config.toml
n_head = 2
n_kv_head = 2
parallel_block = false
lr = 0.00998
schedule = "wsd"
final_lr_fraction = 0.0
MLP neurons of a small language model. Each row is named by its layer, matrix (up: input weights) and neuron, and shows model dimensions 16-111. Each number is 200 + 20 x the weight over its row's rms, rounded and kept within 0 to 999.
After each neuron's rows, "fires after" lists the tokens most often just before its 100 highest values on Wikipedia text that the model never trained on.

L4.up527,184,192,201,214,222,200,188,217,174,216,171,188,185,185,201,217,233,219,236,196,187,224,184,252,195,206,179,202,202,203,223,194,189,234,198,224,214,210,220,198,201,176,204,198,180,179,187,174,188,215,191,208,215,195,207,225,186,222,219,224,194,227,135,155,195,224,201,176,208,206,199,175,197,193,210,202,194,185,208,206,228,220,190,221,207,202,212,203,221,200,201,181,189,197,200,201
fires after: " In", "In", " On", "On", " en"

L9.up697,225,206,194,217,195,208,242,246,198,202,194,182,190,166,162,223,217,227,181,202,203,194,183,216,200,152,213,190,206,207,201,202,183,227,177,209,208,141,191,195,184,194,184,201,219,190,199,239,193,197,221,188,176,183,202,225,193,165,189,203,221,220,232,218,187,201,215,178,208,202,246,227,213,179,228,189,195,207,201,205,216,215,209,181,224,206,185,191,200,225,223,199,187,219,230,205
fires after: " S", " N", " s", "l", " Pr", "ats"

L4.up737,213,164,209,232,157,160,220,194,199,191,214,220,187,178,155,189,238,217,181,226,237,198,191,152,200,172,209,171,193,233,188,225,186,189,188,187,185,133,215,196,218,208,187,210,193,193,179,219,208,184,207,216,200,191,219,194,196,200,193,208,211,175,224,169,215,197,189,216,211,191,180,193,196,224,212,184,209,189,191,176,166,219,230,217,174,216,235,203,212,191,211,168,158,195,195,210
fires after: " P", " B", " p", " list", "p", " Sc"

L8.up718,205,162,203,209,220,275,177,179,238,207,173,194,181,205,180,187,200,211,192,203,224,209,211,197,215,201,208,194,221,193,170,191,210,174,219,192,214,197,216,225,208,200,180,215,211,205,189,208,193,202,197,259,202,176,207,194,229,190,176,184,216,234,177,207,168,186,197,219,203,211,208,203,216,190,208,209,211,199,239,215,183,171,196,167,195,225,222,215,176,180,214,211,218,222,190,210
fires after: " ", "b", "w", "-"

L5.up141,232,223,219,208,214,218,192,186,257,203,196,203,192,228,215,198,158,214,190,180,188,178,230,199,204,223,219,213,202,192,218,209,192,179,189,195,185,211,185,175,225,205,205,153,184,205,197,250,178,192,192,212,187,172,224,205,206,206,195,201,210,192,190,218,198,157,213,191,174,212,206,205,200,218,195,197,199,190,169,167,238,218,189,194,165,176,243,176,167,190,229,211,221,172,185,182
fires after: " ", "-", " Total", "20", "19", "|"

L5.up561,225,189,204,185,205,192,192,218,149,202,183,221,195,183,218,227,195,209,236,237,222,188,221,184,213,192,183,200,206,185,191,184,212,192,165,208,207,240,202,169,197,186,187,204,261,199,164,205,202,221,189,177,203,205,208,204,203,224,211,195,193,189,160,181,183,232,224,182,206,195,213,204,193,187,201,231,192,192,197,201,203,170,186,177,179,166,171,177,211,187,164,198,221,203,197,224
fires after: " g", " G", " L", " d", " l", " r"

L5.up254,181,185,202,187,234,186,204,216,199,193,178,235,196,225,184,196,194,213,183,217,188,247,197,209,191,182,177,269,222,190,198,166,205,193,207,175,186,225,189,177,205,226,183,178,181,191,240,219,215,178,177,234,191,215,198,178,171,200,190,254,209,202,189,216,185,195,181,204,223,180,232,176,183,194,237,202,219,179,146,202,215,217,214,207,169,210,197,160,207,186,208,178,191,207,186,238
fires after: "19", "20"

L9.up486,210,208,199,229,207,205,195,211,225,200,178,223,197,206,192,224,184,212,190,180,224,242,204,209,199,174,211,192,213,172,195,210,179,199,183,170,178,185,228,205,198,191,193,209,224,210,171,214,211,213,145,194,197,196,199,196,210,214,215,223,219,165,216,186,186,167,175,222,225,177,205,199,236,219,195,150,200,217,202,167,190,207,222,170,196,224,223,158,221,218,215,190,189,197,201,207
fires after: ".", " W", "s", " P", "p", ","

L6.up689,203,191,188,246,216,246,230,217,162,193,239,214,216,194,212,216,176,191,198,182,243,182,197,208,252,182,195,193,205,195,193,186,203,171,222,213,186,194,202,203,225,188,209,211,158,211,162,213,217,202,190,197,211,223,206,219,186,208,200,148,227,214,178,227,204,210,199,174,167,226,172,196,215,187,225,207,219,186,189,196,171,230,188,188,199,160,191,203,237,186,217,187,228,169,216,180
fires after: " S", " R", " Dr", " s"

L5.up56,205,244,201,209,240,184,195,214,184,220,197,195,199,189,210,151,211,191,216,203,166,220,211,214,162,193,246,192,219,200,221,201,216,187,216,187,191,206,192,213,180,185,177,186,204,208,208,198,189,194,212,188,241,224,181,209,181,222,179,234,166,225,226,191,223,198,195,217,198,181,188,223,194,227,228,182,203,200,198,209,210,193,189,190,181,174,198,208,170,207,193,247,197,185,204,202
fires after: " (", " \"", "("

L5.up401,168,211,222,190,205,197,229,238,250,196,238,159,195,203,208,229,229,170,225,186,222,193,214,226,207,217,203,222,205,182,180,168,193,186,210,166,186,194,200,193,189,204,183,179,170,158,193,209,178,220,182,208,246,200,224,209,207,203,160,209,197,175,183,193,199,185,235,216,180,187,215,192,214,195,187,219,197,202,208,190,190,190,177,187,231,197,221,198,228,177,194,193,212,179,194,194
fires after: "-", " |", " (", ".", "A", " However"

L5.up425,195,164,189,204,215,176,169,234,211,236,203,218,206,237,206,186,178,221,201,193,234,185,236,213,218,178,209,227,177,199,199,205,193,195,251,202,216,189,233,173,211,193,195,197,218,234,223,180,185,183,207,191,209,199,182,222,200,178,215,192,229,227,200,194,213,169,207,231,235,203,187,179,176,188,169,221,214,198,174,185,205,202,179,222,180,238,216,180,210,181,173,203,218,187,205,190
fires after: " L", " f", " re", " kn", " j"

L10.up453,212,218,197,201,251,208,225,222,226,218,205,207,236,193,202,176,204,210,225,180,232,199,161,190,204,243,231,193,189,194,197,198,209,194,205,213,175,215,173,187,188,200,211,205,213,185,208,242,182,217,221,240,200,183,170,209,204,190,193,181,219,205,177,233,197,182,195,203,156,182,170,232,182,210,200,190,214,214,231,224,192,184,204,175,196,188,208,217,190,198,206,204,208,193,174,195
fires after: " ", "–", "w"

L5.up631,195,214,232,173,198,231,197,179,227,219,203,208,181,223,190,190,203,216,230,202,209,196,226,206,206,194,213,219,202,229,178,190,176,207,152,200,181,229,166,221,179,196,221,205,217,181,164,239,187,207,190,179,233,188,211,214,210,195,190,215,192,192,181,210,193,187,214,207,190,185,177,241,235,186,205,198,175,216,204,190,200,189,179,172,203,177,194,183,187,198,208,172,190,209,194,219
fires after: ".", " S", "E", " (", " O"

L5.up590,181,217,212,174,204,214,256,199,215,207,180,218,216,212,206,211,180,215,193,232,266,179,197,203,246,199,202,178,150,209,192,172,211,185,213,208,186,192,195,220,218,176,217,192,194,216,163,172,204,211,209,203,208,200,179,217,233,202,179,220,172,201,167,213,203,209,195,156,202,191,216,194,195,202,231,229,229,223,192,213,188,182,170,210,222,210,201,201,179,205,213,191,209,227,210,190
fires after: " L", " D", " H", " B", " c", " b"

L9.up181,197,224,212,198,170,229,218,237,225,215,181,203,201,191,174,186,226,212,228,205,206,216,194,218,194,193,221,188,199,204,226,186,205,202,213,178,181,174,209,246,172,205,181,177,194,210,200,183,227,217,198,203,227,196,186,173,234,242,225,193,198,201,175,227,144,185,213,180,198,212,186,250,204,164,180,170,193,219,207,185,197,200,209,231,193,180,207,195,214,191,230,181,202,199,175,177
fires after: " S", "S", " A", "-S", "A", " J"

L4.up204,169,209,237,219,206,199,216,184,203,200,220,206,222,239,204,222,190,220,180,210,243,171,192,204,209,217,212,168,186,183,249,187,206,211,225,204,168,232,221,224,246,215,189,229,165,186,165,197,211,204,197,211,166,197,187,216,214,202,166,159,203,179,192,199,183,198,190,193,195,199,213,235,217,205,218,215,197,202,158,182,213,165,201,174,187,204,221,181,209,196,186,209,183,189,209,208
fires after: " S", " C", " H", " A", "S", " B"

L6.up755,222,194,179,237,189,212,231,231,179,192,235,201,182,191,171,197,230,212,210,222,213,181,213,210,191,157,187,211,189,174,244,193,222,219,199,219,225,229,197,251,165,194,200,201,207,216,170,207,207,201,212,198,217,182,205,204,192,199,193,166,225,234,176,199,180,190,182,189,179,207,210,217,200,187,193,205,166,185,197,181,206,192,196,203,191,201,198,210,220,229,234,195,204,213,211,196
fires after: " S", " s", " w", " W", " J", " O"

L5.up370,211,210,206,181,180,202,195,214,209,204,204,218,200,179,173,203,225,171,194,194,237,198,212,205,201,196,204,217,242,252,204,172,173,217,210,224,196,208,152,210,190,173,190,193,170,196,208,215,196,217,227,177,249,191,202,220,209,204,193,180,185,223,163,211,164,177,223,201,190,203,170,210,217,192,221,193,202,176,216,216,214,190,204,207,195,190,210,221,172,195,231,183,192,212,184,231
fires after: "w", " S", " (", "W", "h", "."

L10.up448,228,201,197,207,210,218,195,222,224,194,173,182,246,206,206,202,211,212,203,183,183,228,200,189,216,225,208,231,200,182,188,217,185,178,211,138,185,172,207,191,189,187,191,184,182,184,216,226,234,149,191,213,220,171,186,179,204,218,189,230,190,172,213,206,184,167,200,237,204,219,214,178,162,190,211,175,189,201,198,178,201,216,185,192,172,184,203,195,187,201,224,208,222,192,175,187
fires after: "19", "20", " MF", " is", "18"

L9.up715,232,175,193,222,168,216,199,193,199,218,214,167,203,210,178,202,180,210,182,202,227,230,190,198,179,204,197,209,210,160,192,196,210,158,200,199,232,168,204,235,244,206,210,222,219,185,201,222,226,197,184,225,187,214,203,202,214,218,161,147,201,224,208,211,171,209,195,219,178,210,181,194,209,242,167,189,169,204,191,238,197,216,179,228,179,209,197,203,192,204,202,224,227,203,197,168
fires after: " f", " F", "F", " Gu", " squ", " Squ"

L5.up279,198,218,196,195,223,142,216,204,180,214,176,209,187,193,233,193,169,213,198,238,208,170,159,218,195,211,217,174,200,210,179,209,240,187,188,212,182,209,193,173,180,223,190,189,235,195,175,203,188,186,223,204,237,177,169,211,217,179,202,187,194,196,199,218,235,213,203,200,158,163,178,174,186,215,187,211,230,201,197,197,193,205,191,210,186,194,228,198,188,197,191,231,234,242,196,208
fires after: " ", " L", "Ch", " (", " Ch", " b"

L10.up732,179,205,167,218,203,206,166,194,200,162,193,215,220,219,226,216,190,251,188,167,181,212,212,203,184,175,196,232,206,192,173,226,199,149,205,193,180,209,226,204,172,160,205,200,185,202,203,196,191,188,202,159,240,167,202,162,182,216,195,211,210,190,203,222,221,214,229,197,224,226,214,157,186,214,211,182,202,200,219,201,226,204,171,177,170,208,174,176,219,172,188,185,212,194,194,190
fires after: "19", "20", "°"

L5.up574,216,208,232,204,214,203,199,216,247,199,189,200,188,200,164,180,198,238,167,203,198,244,207,206,176,152,206,196,234,227,191,185,233,186,222,202,208,174,211,176,163,203,158,187,198,161,224,226,213,183,232,148,204,229,221,187,159,231,192,234,199,209,195,225,210,211,203,213,186,183,200,158,183,219,184,187,206,193,189,202,200,231,222,202,223,180,204,226,177,205,210,190,200,201,188,212
fires after: "w", " \"", "ith", "\"", "ed", " Released"

L3.up582,200,190,166,200,201,194,189,152,216,218,204,180,189,175,201,205,177,222,239,202,216,211,207,202,200,200,172,226,209,194,220,188,220,173,192,182,201,163,238,217,196,184,199,191,206,179,205,216,171,213,162,183,183,225,161,195,199,208,206,206,228,231,162,219,177,189,158,214,216,182,188,210,186,190,232,189,218,176,179,156,157,177,177,207,181,204,214,145,186,209,197,200,218,221,201,211
fires after: " ", " |", ",", "."

L8.up282,220,200,218,211,195,208,218,186,215,248,173,212,225,218,181,181,191,198,226,196,204,182,230,183,198,208,198,191,232,221,205,199,195,166,229,205,213,168,183,208,210,179,208,238,193,202,147,190,216,162,189,205,169,214,152,179,187,230,169,184,184,203,207,220,194,171,152,184,207,172,197,202,173,225,203,194,162,220,224,195,239,188,208,174,204,215,205,193,228,225,221,193,240,220,213,173
fires after: " f", " Squ", " squ", "f", " ch"

L4.up65,218,212,188,191,225,226,184,235,226,198,184,196,208,204,199,220,169,183,221,170,221,192,209,222,200,194,206,233,203,192,195,181,202,167,210,195,223,214,211,215,205,218,187,220,224,220,162,223,204,195,198,196,225,206,181,211,217,217,218,193,217,217,172,164,170,179,189,199,207,190,227,190,197,196,193,159,196,213,177,204,220,189,216,200,201,183,195,184,219,179,170,186,205,195,196,189
fires after: " L", " Z", " l", " im", " re"

L9.up116,200,230,238,214,229,213,210,182,179,174,195,174,193,216,184,176,198,218,199,209,201,179,195,222,186,182,203,210,187,234,184,178,222,214,201,217,249,182,221,223,198,169,183,201,197,193,169,203,196,168,209,169,205,168,214,192,171,213,198,213,214,214,226,224,199,207,191,210,193,227,201,237,195,214,178,207,204,214,180,164,183,178,181,178,189,206,186,160,207,163,235,168,177,188,219,192
fires after: " J", " Que", "\n", " S"